config = dict(
    n_layer=8,
    d_model=768,
    n_head=12,
    n_kv_head=12,
    head_dim=64,
    d_mlp=2048,
    vocab_size=21080,
    activation='swiglu',
    norm='rmsnorm',
    norm_place='pre',
    norm_eps=1e-05,
    positions='learned+rope',
    rope_base=10000.0,
    rope_fraction=1.0,
    qk_norm=False,
    attn_scale=0.125,
    bias='none',
    tie_embeddings=False,
    parallel_block=False,
    init='normal',
    init_std_qkv=0.0165,
    init_std_o=0.00413,
    init_std_up=0.0165,
    init_std_down=0.00253,
    optimizer='muon_variant',
    lr=0.00119,
    beta1=0.95,
    weight_decay=0.12,
    lr_head=0.00351,
    grad_clip=2.0,
    warmup_steps=200,
    schedule='wsd',
    decay_fraction=0.572,
    decay_shape='linear',
    final_lr_fraction=0.0,
    batch_tokens=[32768, 65536, 131072],
    seq_len=1024,
    doc_mask=True,
    train_tokens=582700000,
    steps=8407,
    dataset='wikipedia_en',
)
MLP neurons of a small language model. Each row is named by its layer, matrix (gate and up: input weights) and neuron, and shows model dimensions 464-591. Each number is 128 + 24 x the weight over its row's rms, rounded and kept within 0 to 255. Numbers have three digits each. A neuron's up and down rows have the sign that makes its largest values positive.
Before each neuron's rows, "fires on" lists the tokens most often at its 100 highest values on Wikipedia text that the model never trained on. A number after a token or word is its count.

fires on: " at" 33, " in" 21, " the" 9, " |" 7, " of" 4
L5.gate394:125115129163101118128151131124138108129137116126128174098124140126165130107106157106128142176164139116155140152151124150154101140140133155164082160085144109101098132098167110121164095148131172145113139155113109141158104145115144109137164109126170148144153103128118118155145111110109126110136101131126102095125167125130126114142134100168126122112147124143166114115100131133155105130123
L5.up394:119171150144092132143159131158174126082142174109104138094112148149127113135107128092107146182151120144118150131115078128137122139147146157169153132122101126097142088067115137146141138145139167122114106135166113139144133144124154107137143096098093128137157106154182112122086107056082154070108176118083093133103141158077146129087110124149167134110148147127127121131101151123144102128119

fires on: " while" 28, " as" 20, " of" 8, " whilst" 6, " when" 4
L5.gate1621:120111077157081108137110162125134131125099144125122109118132097107114154162185134116086101113091186120111134120092157108093129128147124167170147101147171147073123122184114118138136158126102136139161092135137110105129121144154080146114115100075098123159135113149091164148132143129157147123103105122174144146101117110114149135126120105133151125147114093111097141100121130132142112096134
L5.up1621:096121116119145117169123129154095174090152117158151140166114116152117127124118194095118105101074157129086107119130129134136163147138102117140153144150103109131119134129108165096122106167146126160141126155140089114183116136134134130164107175132142100141127121129096116112103135135127106165137106101138152146146155083113141154137161159134121094150093150140156107124148111181121148135115

fires on: " to" 19, "-" 17, " and" 13, " for" 10, " of" 6
L5.gate1889:171147102073126141162151159142138107096132139140126094124154112114159108139121137115157135133176115140146108109135118158128171119156139123134106091129136139136122116082094136172111146120111152088117117143096107106168159110085102150144138122121130129140123142120133120110126079104139118115138122127104102180130116137101107148095156127114129124160109095148146118153122105094124148163105
L5.up1889:118108109163115138147123111139147102122106181120161075149109115141120129123131112110112116180138115132145106114113120152114135132158179065143112083119126145119135138147089134156123187106150170108156162116146088144132113117099104144154104102144167133139122110098142117168122125156110123088121090108127119105088153130103099165096126148119140113113119101129124101135119105102102084103130

fires on: "." 76
L5.gate56:110126118155117126096120123123136132143141114090138115133222122159096105108131121130119125090162163131087151085150146159159130167137074130102170170155146116082159126166145120127147159124168182096107185148133119123150118128140145119156169112151188157140138162132092079134136139148162130119144139135136155114114115145139128156131165138084142134133126115108135140078137141138097162106158
L5.up56:140144149116122126116111159118111135144108138136119089174119144105125156117135154138124125113121162102073148129134155131158127117128120136105103165116145092117160102121143139103124125146137126151147186105126147114158095122151163118104094207139113151095130157124152128147120088190131089105171141117123162126101097139146143126116124153116164102110095125110125168099150129117074142059161

fires on: " |" 44, "|" 21, " " 12, "1" 9, ":" 7
L5.gate1077:171135132173092104127163151158108111146120143129140069133155133083108123155115125138134173129145117130151128143118122127081133130127109074141093148166170155165114127176119125105155079150161146119119108140147214112095140150123141117127122138089140130147143113124156139115120118131082122144160162149121095133119162142138115117106119126099133132147126138137143118117140120153154102155133
L5.up1077:136124113136144148132101090148135110092125137151154134122092114180130127148101135117132117158112161130123167085122134151108142119095128150070102129172111136092112090109114161087138104106118131121139127131118124110120100103087139155139148139087146139153124098175104156121123155082133127133162110171153114160128139129147156132108157067168134125123144135137152136115104121120133097131125

fires on: " as" 25, " was" 19, " a" 12, " and" 4, " appointed" 4
L5.gate1182:126142157142140135118154112117130163105143108125152134109189172111152106111186126114136129083155147103084144086137119124123118133140095124104116124124114139104132123148192132130118150138113141105099175132136150138143136129122128122135122148143124092117150161104153135127104113165099101168146127137119139110107082109120186115097072165143097130106130139126094118139103135130111107133131
L5.up1182:120093106159121117118071155129132128145092102140150124167128105151112133140145094137102160091133132186117117105098109135133121125104137153131152119135123146132134107172177154129124117116149133124134165131131131101155145117123112156138072122127148082132150155122165132104139133159077136126147123090139143161123117113149118149108067135119098151149135123180115160127118124131157114155140

fires on: "–" 19, " a" 15, " two" 8, " held" 7, " in" 5, ":" 5
L5.gate675:109124135146147116138091130151182145135124121165171092171092120116171132137108148144091173089106130074148134163107088115155130127134099080131099169149162155153129107119107129120106104134131119090096132106139097153080124135102120102148159101149141115114109125149171139139141083156103102157133090146075147141131115132157101136120142106123121121145104096139159128112130125132111132122140
L5.up675:123169121123161138111137148106147106121105128095107094114106187127120149124095141131128173112117175094083124145112106160091134125134116087077119124092125151158116154099146145126108110139127105129104121159156121126112137130124121149101097122165066128104141166130142210120105101128148143130142092127088130115146106132102093142153160117141119105167177099107146107121156136119107109096133

fires on: " m" 36, " M" 7, "m" 7, "M" 5, "ry" 4, " " 4
L5.gate838:127105106119149160115120095129118133110108072151074129156196117132112112104070105136112139141154178117154126106125120140096172111145125117108144133124143156130117132117062105138134088134156100089145160141120144143148162122139142197127159117141109135129115125111096131115131124159117125107128074112129147166138125152145159162148155147103154164155108122145146155109142123120130115128123
L5.up838:138125136120115115135120129141113101140184138124077107126134128129106130095141165153143081102185139149128129159088129103098082124159140121161104149110145137134140127145093127132110112141176164163128157129142116168088141143091110118156123134080146118137097114120093175169118178127163147098123142143128152182133121112186103106151141128136140147210123107152110170092146100125118148162098

fires on: " |" 62, " to" 8, " of" 7, " was" 6, " is" 6
L5.gate1606:093102098155136100144123130137102146139124151135141160083130149125107159130129134140109135104122136145108129159112112089116182089091127119130106107110135135094149130101138179125121114101094131120110115132140117129125118100114143177140096130131130137125146146154176130135147141120107167169127109125125162104181140089115122103110121133125146133137138166160082114097135118119141153097130
L5.up1606:105136129126107108129133147103114121124125164145138086140148171128116098111098149105117167130178127115163141138126110165109144124121102120122124123136116141109140143092144125063146089121170152140091135148165142164162162086105178156138154144135139104189101154120122153074116088102150161122106111089150132158131138134099116091128131075157109095090140168107130108104140119101130118140160

fires on: " |\n" 64, ":" 18, "|---|---|\n" 7
L5.gate1258:131113112121167088099121104091108169148145132155113085119124151110117126107117161098096116146149137120148131156106115105127105139126120137069143117147120145141102138150112139081133140161160181079125140190182184121138121116108131084118110101115061135137126116150114119152100160134144131104175130133161146149145143138115087162111139078117169123101119119151136122119144151124126149083074
L5.up1258:143104080127144076112161136143112099171124142138110156172093101121157168157158122112093123118133143159137117095115125090130092105162136103170098104172108132128142153133125097094104123121141110112095134166110188146150125142144132120133150082153093121136135118079153135118090122106147087151131139075115101145125182136144145096111136095097169133117138127160119136164141108129160148138165

fires on: " " 26, "." 25, "\n" 17, "5" 5, "4" 5, " as" 4
L5.gate1456:101150106122104163151157136143074140138144146072122121096128123154145172082117120195126111108141149157131084130117099099149138140160161115116141140136110106103129111082121095093096106143145175117140154117140130132152113082109120106112120145103089141147124150164116142185157132131112140199091099194127123132096119124146125147125115094137125117158096185170071113125125093118150153099135
L5.up1456:112130108116102098124174084150150126098131112156141099115114113140112146127180168176151097102077103180127120134129164101138130152125107146097140117132161170123126134104141122163115126145134137149125170137138129127122128122096113168097116096114107126113136158103096178133088178123137153118088134101114161135125148140078087063152116124115120145123093107133121124153135123171118169134110

fires on: "," 41, " and" 38, " to" 6
L5.gate422:124138117154133099114113114101146116135111113138131111130130110146148113104119135093127159101110165128133088090122138119159121106116108172133148101103133160095081100064122158124110099105159168096121140091094136101170137139108116102163078118082192129119133130123100150093145104164153094122131117092106132165136121134094115142108141114155108109099078130145131163153148139108105160151143
L5.up422:121152151121134080109176085140188099109093165134131175119103097143121123111156126126132132111143135109093073099125082095146158166115116171121165105143098122135125106147094144109104141134122144157134149135115138102121110104137114109132054131144152113110098177122142138109134156147151121134100132104139186152144157153136098174106138132113130101114155121124127138103184129107142115084142

fires on: " of" 24, " in" 18, " within" 4, " into" 4
L5.gate1327:123141102165109165154149109169089168137124136079096121163151118140151142185119103129122130165159108106075114140108124075107110085132126105133174097154137093125129112128117160174148093112129113147078156128151083156128109127131160125084108085117113142096115143137160140126089115136082102096124142112124151145135140123107116148117143120163131155112111134145094121147092144168168138108128
L5.up1327:108160126145147134122174140190163156123139116114139131115145114104121105130066117151146145148124140112113133161144099164106145155109073096084145088095109092065130145071145143091126107127113085159155131132132110121147111125123130155174118142134111122135154181134197106133110119096092100119150066151153152116126104146091125118119132138130131110120117140110137115125118133121138149133143

fires on: " and" 39, "and" 6, " |" 6, " or" 5
L5.gate921:148123154088139149141149137119096133141113122120136149122112089134146145132109106159116155158132138117153156117115108134124132092126104109150112119121171169073154095115126183166129130170152125109154111138134086117098155139113114146126147118180090139098097148157064133115185117114148094128119088132135112091156137109145074137168144100102115126176147071149148143078124136140197120132143
L5.up921:135084116078164151148124113117126158130075127117072078121148103121126171160108121128181134118120150125144109090127151139108119132123128124141134120114165116102107134145129138142126184107183127104156157125136116130089118096152096123097118107136108138136121105093114117143148123089120149150143113178131100124122121124102121092125092160146156119102110097148125140100124139124119080100124

fires on: "," 50, " is" 14, " was" 12
L5.gate28:149151129117123101115158134128104161127113148108105138136141101079129099133140131119096141149067122123167123144132148127144158067137109133164129141126127111128113127144125153141118121171109097133106140094154137133165155141071161139112133112128114153134077141107137110142135120156095149124160137154094133131144175136112152135147128144096137105100093136121118121167124124113129145154113
L5.up28:131132137122158121082123139144172143152146107106146122092155128124102100134149152167162179165117107150152146068150134163141119095107121128122151124131155106122160172129145138110122113105104112145139111114121154168124123143117100132132112098098133130095129153086136096141141141099134152125161073126091097134141062086144085132163063125149113109108129099093167094118150141105106141140150

fires on: " in" 84
L5.gate1754:107145130097137174139117150126152142158116163133131098113087154134158134157120073124145134106104124133113094149184089113119084146147100136154126093114136134120116150139138095148171137164084164123119115153107135120137104141123082100127096160168147121100130151097129175127129138106140123080100170146116098083141069103114109106128167124108124130116135144154108132148124171132195142129108
L5.up1754:142106159099123134128130072135092149146088113128162118091134108084147122152127172088092136135126128103116152091102098114131160099138169117128113115140156167088153134116124128150150178144115125096107115110112125107112098125095131128114109147128121162109158177137119091092105120111134161126152173119094155140096159109115134089186129131103173109153125132101124100109116118111060133143153

fires on: " in" 36, " of" 17, " the" 9
L5.gate273:151130128130096148141113115064073128115097157087138133163152116104103128114093147120150155139145158145127155127136177142091156111147122116111093122162141162098146104143098106154148132091123090112102101125146094105103178109135119145115126112186123138152116158143098134112098114090107098114113118125168136132100098086137127149141123125124124163107089136114076145104122111124120127151127
L5.up273:118114124160132120166120101161133164141124138160132124134161099106160126135085143095129144122102110146101087110114158126132125143142138130139098091129150142098128136132161094157116135110151109117118097123121092094171136104131135138127123121112067119119123173098120152128174082132117094158149140142161154096154155114094164102078130090079150133137123150108099115158130134122095137113147

fires on: " |" 56, ":" 39, "|" 4
L5.gate1061:108128157133121118106149110100131150111129144142116112125105121139166147100090106121158113134145142138168168153143173121065147106140113119154130120168124130107124110139090169116119106100107118152096122156162111107091194131101164126136160136135126082137118156163130149089131086120128136108128102126128100120149154112118110104098128120130113096116137122142139085116134080095126093121128
L5.up1061:105089130109159166133183125111108123118116114115078169147165127135129153154134146105148126118181102166137112117113162185109187158113134131168111124113131150097093165087113132131134086134164131123102111154179121084130080130155176187140143101130131125127152095166148121102135121098117119164152146128113135154174175108139125125101145121132100113106145157140130148082135140098119095122169

fires on: " " 30, " |" 21, " as" 10, " was" 5
L5.gate1260:130099133117139108150163120124111142133130131110101131161172139135174125127123111145121125123122108185143098125114119145096172121143145100114129124111164182157128143171133088112157147142137123098100127177125102121121120153137135104106121113129148108125138164126140104150149071118117084146125133147138151156139139148118122131119140109116099106127162166149139138112147109136092111152142
L5.up1260:108110076125123140152149164140151109108104147105127139120105128173163133148131136154134123166161127163178120126103108183124144124165114111099129126134117058122102087113125139160133138113127129105178099165134119127178099105116149115116136146117147092220129140121130145121125109120074121154100165127209136097134135125112142110124128118159080111124176114139149158142133137098123102138121

fires on: "born" 36, ";" 7, " an" 6, ":" 6, " =\n\n" 5, " (" 5
L5.gate1948:138160172170144103125118087089095116116099105108115113149138167151082158117123162141104164102177136098094082145082111101107137140144136144135099123137134145139137159126130136153137149124125175142122140156148126112092120114162103156117135115102143125159101135140115142097137121142125128146138132078138121133141114104149107140135111114120097106108133144118124153138138081123142085142118
L5.up1948:155133095165159156150167156132149111089124162122137157091159117137093087128115154126142137185176092142108152127157121154181101131120145121120121143101120114164125150129112130154106139105129148133131140131141152131135140154127117202164173132112098122141111144102098113170105170154119122168165119117110155120125084083105154156097151120092132116156133148113127138123138165094112148144138

fires on: " " 50, " |" 11, "History" 5
L5.gate341:145185123123147076126114115154105137164147092102096160101131089092114098111115125167121158120170201109130121115135154121156143116131150165115150115182135114128118138127154113117124112185164169109125133172109137118109146113109129125142160140098166136128157119120128118140096095141127147122125106135110085167131145146110136162110120172118099130093149116120097129096109123128153158142150
L5.up341:126131128149145115116182139153151108139161129117103130113124153153099135138161123130118107108175090132167113087128120168120157097106119140110127156097110109142065136102097081145180168138131120141105110178159147079136121101124134135137095161160119081160108131154125122115114169121136122134152132119136096105133159136104092113124121141111102122152147112143108115131129132145124088104153

fires on: " |" 75, ":" 16, "born" 5
L5.gate827:144136158162127133138098147172159062095089147131101087141144108115130119171069152123138109168126113128112148097118131127154129144109127099113155111105102133124110154109168161093119135126143076162078127138126093155096149130145152143142189190113175100144156120130157150123139101130134138118103091116132106184067144122135102183096131108136150088112102108157115123124126108117185131165143
L5.up827:142124151161134135141150117150105146081131156170106116088165112122144142168100114126110128163133129138128151139136141145148113107123175137124142109157114122125134125148145153086123148144133166145110133098136183129148105153139132142141110116150092151078145121167108159101118135081108132129152118157097149155106115104105133139114114159087121138128134128138128149097114124116129112153170

fires on: " of" 44, " in" 13, " and" 7, " from" 5, " &" 4, " or" 4
L5.gate1668:124098177140092120140149129139147081125141171159145103150120102114135106105126148058140155104123141105110108118114128180122125126107153153122087108086119172152097134076128135103164123142145135132137167100100117156128136084109117141138165146151125083145125162154097141118157148118124086153117114170133139136136123108154128134147156118148164158108150115168134098158118104124110162137107
L5.up1668:138127140109104145108131124089106109109127147123146121112099123150108114109138139110123137154139189084080153110158093146141135122113134112154152126116123155122149129093107156112168129122137152110136140148140125131083131097095130113121128087133153139128193107151166143149107104135165172093127163167076180114146150115087108124097141137133120109082105134124137132078111166121141153157090

fires on: "." 73, " |" 21
L5.gate1048:145129124135137101162106108129130118188120129112132120116142112108107105118079128180110124153157113129081144147133100096155111130145100140139152110175156128116135081134151117133125122122131161135128156132136093147158140143114126117152124112121133142147145147186084130128138124095144141144112125128094140122104119169115136127156129095109140154132143131131140108190176134132143177157116
L5.up1048:121136111114097097129108128103159149151146112127113148127108112163114113162125105193112148151140097116107161123141097141169093140104145123120125098164165121130131151132153098103095154139107126186137150112145135143119140114153103166129129129149142119144151136130149129139145123130108106139137174137104141129086152181133090127134096101153152150113116122140160113102129129149111135101146

fires on: " and" 30, " part" 18, " a" 18, " an" 5, "," 4, " the" 4
L5.gate665:158150122143143114096090127168125138152109101144145151087143143156164099118140097123105155142116144095082134156112126122140068087158149149127123123154144090125156121077126106107152130122172088128122108151098154091103145111098134099097113109119121118129095183146110142162133107136117115139138105157162125169124104103085128168151127162133101144115097168116112152180151134158145126131110
L5.up665:144105118187118098054151127143138109149132122147168144159121142137140107109151138108148120064125156153063119141107116101115118117135142134122159141140116118140164114109157112117142122116102117095099128128130132118123150128126158147123108133139108159146122121122108105099112107160143103132131114170127122154090160112104128107104116069115148153139126157117101112101104152151140152145134

fires on: " the" 23, " in" 12, " known" 9, "'s" 7
L5.gate1269:135124108112168150114077108161134101162121101143072121138169084118142151116081142150135134136116123101097075105127154158131078137169115155148145098153087124116158112147136135131149105139111150138140124146104155103098139082096111091123048136119152117148109116093112123121137124114168121114106043146107136137128099144141108128100110140137133103146072109159127135146135128047115128138160
L5.up1269:126095125088164164107074115175132140108098163140088135160186119133102157102124149138078081146145136126122116104110145133129115145168122153145146099170122075139101138104161128147135134121143143102146102144136136089104131104091090134137099129084136136132126122135133163123152117069111128142130121152143121129103104101068108097082113087124140085141117144123128112121126139096115146119093

fires on: " is" 17, "D" 17, " was" 16, " were" 6, " be" 5, " presented" 4
L5.gate1372:159141102142088140154107182134141172117090138136110170121149150137144154134137133116160125144180128102122150157123099136094141095121103171109127165152147109161081155134095138095137158127118126112081124115108166141136129131159110133150133130163146116162107127140086116124122110167132140128129143144114120119126124097107127093151139113137135154148102141133113124052142128138116151122074
L5.up1372:095122120145119115168117156148116109139106107146108154161148144120133106072117118122148120156152135146132117098134094131132149121133109108093120193171151103148121123085125081117109137148173100115131121119099120161099103122102145133120153137201157161163163124117099134112090134129151097099100176116104117133125131109110121148133130114117120123118145123138112151162171143142130099130070

fires on: "," 36, ":" 33, "'," 16
L5.gate643:103110131116173109119152171124134105134103181102134068140157150204116158125116166164081129137166152130124157107160119160177129080120154125112139103098157141129133156119102128108150126121105126073088162122142154110154106119142124163138130140139149112120143138128114146092102145114135145150133139179119116105116124119146138157135121120088113127075127171090126158136138155137107142129122
L5.up643:139163073136114120126109114128149118116106130147115124155096117106146138118106133159092134108152113118119114130130108116189130134114136112154133121107128152147129131116160143067146149142154136119096128156165181104114097105126096099161103099139191097134118161095149122086106117094121091173185096146143150123127136136137114134114163144101126117136148112140065105129105141119110142147109

fires on: " |" 21, " as" 21, " -" 9, " cl" 8, " role" 6
L5.gate1323:108141120163156136145172159168134139152149127129131125165124106138128137107163121094100134129120124136119102144170160180121126153130119096097149142070109125132155132156122136138145162135082152132089166117110157131165138108108140183147117112159120140131128157136141136120120124095123108110149155149138128118184118153110122126147129110152127144099155122147134126109114122130124121103105
L5.up1323:143156123151144133125166143106161134125146141140136122143066102118107119180190164100109078101165090084147097101138126123120139131148121118123122120130114105164139155165132095140187151129116145115103147119143180131146159090137115138131088137149149107163122136119146152093083106103105123130115141156132146147154118109120133128118127120113105136107142103131116104156155109140135119125126

fires on: " is" 43, " was" 16, " (" 9, "," 7, " also" 4
L5.gate1735:116128100092125188166111128138123136138109108150108120146114110093093156138129111130129113109146136150132104140079122126096105119110127179065135114100144120136127149145159124100122179110136166124136149111110167132121132108103104097142096182173113116145114109125159139168158103140130145112148116143201165166138120139132081096166111113083130140099090187126106067140121122156147150116126
L5.up1735:117120120121123128100105099117146111156118166153116159130079118121085139134108122094080122166153113136119121174159122140139217148086114109114168148129100116153110138128158126150098154141103153121090109111078120155106126096100175132144138128147114124130088104097165124152113099179144113129123143139146156167115174068117117110141126159140152133184109140163107147127156106119136143124118

fires on: "," 94
L5.gate1261:128152152171148103130136142108100174135139138142130111119154144132115097130120121102127118150170117105135137127133190123170162127123158107131131103129094115104114121109123140138140140073107150118138147091134127126112145140152129140145130144108151090154136124148082074120156111122095120113125138113117164091107110140118105180109193096114116148086114138128073135141150129104147160103137
L5.up1261:150121152165094165088115122102167178139122086142138108123108135136108137128134110136128188168124174111163196088131129114128124086135159155116146151138121114123141121104116131101132137113144156135156131133157162118094164138063087153112112114133085115119138123126129138151108124130121131110106163144131092147150153128141100137177074118100112162127166129127163145140144104148157116152159

fires on: "," 25, " a" 22, " " 12, " out" 7, " and" 6
L5.gate1715:117111137115146167116166177148143122117111110102134116174131168111127152127154107142138175132141122125107111147107155119109127129179077123113140126137089087116173123086115147172157109135143146145106148136146145104131106111102142109147151145138152121094139131139143136079166094181118132107128131157109134121102099137149155149127124151064157097151171141137147179101176098126173122130119
L5.up1715:113118101149106123145118137128134124097083110108146115159123123126127173114124145119131132132149072125160143118132106095147139116115134109120146119110120123121208132134134142137129155094117116092094136137111107140161123102160139110202135142136144121125115120129107130128120123138150125109111143099138164181113152130131074109167127153125153102108138123120166111102182083139165150163092

fires on: " as" 36, "," 11, " was" 11, " of" 4, " appointed" 4
L5.gate1897:117137096138117103163135139072090118154065132124106147131146108149093096132132118129100130118133133136106122107096121138142121102154136152122131120122108167132169135132150108138117111135106128098153143125149147145154150080146166149174104126138140140146141110137139122150150144175123123145142109136104106181131120144102111125080099103138139140111098143155136115136110142131149149147127
L5.up1897:105128119127105124147124146087142167123068108109118153084178111127089129097139105133096144143151104166136113139139073141152118105122103083142128150157145153155141132132157137157123159118126144125130108136127166081181111134124117128107134107156087108148172113169148166145133116134095129142121138114156129119134106153144142131101115143129114140144129114108108097134121154121146154116146

fires on: "," 61, " and" 12, " ×" 7, " " 6
L5.gate905:146136166159116150113147134113129165136123130143122123158103176153136147144057132121126141091156132157158132158154112102100113114123142130139090118142135125126137128170123111122130143131142136106124139118126152093118057139122152152185160155088144137144123141102117122088151135098107086089180209133108139178122104134107151165114133121108085025140116151139153127153144115109152150162124
L5.up905:175139108126144139124161144126128132115138141126122126127145113149148123108128138090078100089105130135158127092116121155140113118132128145117140139124130149117154128138139157149123162122148110119159191093082144123180104103114143180135141145162122119161144143094089128117075130134127112105120107085150116126155139164153108146151096131182126146138094117122194123136163124117095122139180

fires on: " the" 70, "'s" 6, " " 5, " his" 4
L5.gate1554:133132115118136099116113116125106171149116148131153182085088125201111098130141121158114116112111130084093114135137128163125128102119143147136105143142132097151139124095162138135142126136130171161122131155102129139111104121126112122118178181142140142191148163056106139102102142105092134132121093175129131108147174135080094110131109091127129119103066137102112119117096123095098146108090
L5.up1554:105095153132146122104084122136065124130134150123142160125131123122146095134126100119149112168125098108111105113119160131126094100158141149102144105170165121159119199175123139095106086126070173130146106164146117104134100167131117114066167134108121136167137142096172110091107132134097149134092120160128113106127125128176108161149139104130161126127135081098150126102133132114087138073119

fires on: " the" 17, " W" 16, " L" 12, " a" 8, " Ad" 4
L5.gate1242:120125108141159106138171093129127086111124159124136163117061156174111111132148144102208164119193100113073130080119153123157125118115139106145104126101129123109140142157123110147132123126098110163167155166154171131153163123096120103160123128129160097103105123125120146127126113141128099139105125132149171098125108137138130158161127105148156132156142105144156169100094160141130121141125
L5.up1242:132080161135132141150138098138161111170088114124123125125105160126153154152113124119125163120126144139117110118100163129131094142136127100130120102083137174139101099101128160095119117125131127125113120124093120153155139148119129136099134109133118150147141160162118098086142079104117132183115138135114115129134080106132115111086093132118152091126118108141130113143108143133104096133154

fires on: " and" 67, "," 22, " &" 4
L5.gate1487:138104138109159151156135082092115120149150099118099168116105159144106132120079139133139090114120090151143122126110160104099151104177130121095132115095142125164109139121136111081144174147173140113132167109113138112117179128132129121143101137113146133134158137146161104116120129160107148067130127178114139110119170144129124129112124129127100136110110097135155148121172132127105115130165
L5.up1487:152091101121093132149159141118127115123137078135089128138111136132096106070087146137131155178121160163136131088098134141089148189102143117135137160110145148109150111130131118183173115142105097079119131146085099125117080147159104161133121127167119143131108116097099112098158114159145089086100096123149100103134118135088101128126114130151138147137120118161136105165180124104146148152178

fires on: "'s" 61
L5.gate1792:118140147156130165132147138155126132097092119125131156116156123102162127124115154069091087149135110124145085127141143125114120150154153104167144081089141103127099144153156122152151078151108116120110157182095145145123101128103110145142139151120143129158118121111071139115116156131139101106132123149165148094120159119097106130160164134104138138138125161115147152150109109114136132136146
L5.up1792:162134138162149119119101072124108104106136149125163142075113113143139148152149135117128113124139134107127129136095141138135129127166152130149135119146141120103136116138121121066137171114099120102152123125122161090097155108083093131161138081125162150128085139106147185104130143142163163116140096152137156167127108111166123145127151106127125167119135106149146132112141097089096118096104

fires on: " as" 23, " were" 20, " been" 8, " was" 7
L5.gate624:134117130174122137107164153117115116159096145171134118165103127113111086157119126114130129081114099167115152106162110152177152110102102105167140107142118150104115118120118129143130135114124120138103139135129127136151153124103136154143114115142141139107215137129157144086131107133087158134154142113112115139129136105134110109084086151134130092163100117117086114100150102089095114141106
L5.up624:106136118102125121113163150117109167136136149124125145131153135125083109157071142124148145123109154127097144146177112127133164131136069138106125159109133090143133133145173153125132177131141133144153159135121145139119109136144173133105151098154110159135119171095147107163114130156112148143123079144127086149128117096105105145158124114132140098141158089129125144088122122120129177129116

fires on: " most" 18, " and" 13, " well" 11, "ically" 9, "ly" 5
L5.gate1451:153117110131144171085112098138154117124123107134140174132153182166120154102051153157089142085090134126133089127122134168169117121149140147113097144130109133097067109117104100131141149172189142129162150096103086093108113144120121110156101160111171118163143149149146145134102158161136140098129123135066129126128122107100096098065148088145140118184099108124126166120147111140167123138125
L5.up1451:164151176139161160082135089078133095136138129154140129148110129152112151101080147119116158131115122153094124166118132122162126141140088132122148169157116149159098127157139113126133129134151114129161108118109100103097118135131106113135137110111105097155150123131149152180122161133111116127128108129112121117132137101105171142144187109132103143149140100121098130144116165131187108146202

fires on: " " 37, " to" 11, " in" 10, "1" 9, "." 5
L5.gate1376:107120132135155103157106112125113129157100180080140117142116120132163114126129183138110141081155158111121128140111105136163097127151096137126122157053130154119127098141146113121105114104098139094080147124143083078119100121125160118123154101132132136180122169137116152113178087159112142132104148119095152119114071125114132136153126122124118079062114145150124148089091126104125133107099
L5.up1376:115130131124102120132110141153235145151121134092114140137120119144138142115131093133134100174114102172133119113176119072115121129112117129156118159112161135145087123132129077134136136171096134146144119108125133081108091155163128166109127107176137151110175123121079123171130173094116135131149122120140150139108121109063180125159152130141144075093117175108119128087075193145112094123140

fires on: "," 43, " and" 28, "." 4
L5.gate103:117125121142117147144137090158095127166117117169110132082122092161138126143140124131199114118122095116122122109088127086144136188163094126098099103147143123152170135171110135130137113134115113140136156154152131117139128130089175135131128125165124122127168176141126154132128103175150131088095063131118117116108135136089155101152176144112145150105091115131158162149118124121113154120109
L5.up103:125145152132111147136162093168130120153143107113124136140115124128121101137134146157133137112146167149121166144092142099120120109138129162102088108093107137142164111138168140156114124135127147129116115109107126163114073174115148113142154146136120106098118119120164092135134103129093113157191115156093148113095154167120101154130100127154128159099085136127088125085162096099151106090155

fires on: " the" 28, " with" 22, " to" 12, " for" 9, "===" 6, " led" 4
L5.gate19:142099133104134110149136124145123146106075165145096145121122156124119114137169120157134184085172120129210116129130092169136125153115121130136076150128102131129109108132160117095123073114110136147125136142140137157109143113138121108143110136122099092122129114128107155086106100126098156154113166062092162118162108138120116082110128174119099163097104121160128122108090118114202124126120
L5.up19:144092071138092130155095152153152128094120126110168115096136063084106123112129127108128150138156126088132148157133113162143129104108133115114105158103119149132087115160115156140120176106173147141152161093154204162105150136069135112168134132134113134102123137116163101075117119069131135123101115125087129161105160109100090116135125176140108112129118154155110118142096111113143157123136

fires on: "," 24, " and" 18, " most" 17, " over" 4
L5.gate387:151104101127143199158125125113075088143139077135114176118155146119119139088078126109153124130127143128161155114115174147138142121166127135152116129138139106119121104144152149176170137115152094135120119098122101086111144139155136142167116123099135123136139119140146116136117133133102115111124130147084165122136139152100108159128099105141072134107128156153161161115134118130160138125130
L5.up387:114128143141148144149151117126141144135142112121094132142137148155112111100073141134108098144150147177162109131130139177156144131171107108123131113144176117101118099129146107133114122164129091124110168170086085084137108154135087154155150163155159083111173157095105141123174100160134102085120145161131132137120161146146142125121116119140102130134121150113161153142176132114208117127145

fires on: " with" 42, ":" 16, " has" 9, " have" 6, "):" 4
L5.gate1572:107109144142106140112166108130132160097136080120132168125128149104120091113133146168086114132107107152078110159088131142078160112091137148120141098134131170089139117138143102083146102161143112118165116099123144151163171142148133092115056118135141139130130108127085123123127156153099155118157125120126152121122137108171145146148114096144149126106100082139118084130159099119086137168107
L5.up1572:141138098121126093117153120170133146153113121185147156158126132118125113126135103149106101115104180123123122146101124082147133109111187155108140120136116121114115138100132125090148124173133171125141113125090112123156143173155112116149162122142130127150149135094074072110110149146070126110141156149154155125134145080178068139134140106080118133100127135120124110121125098108125129198125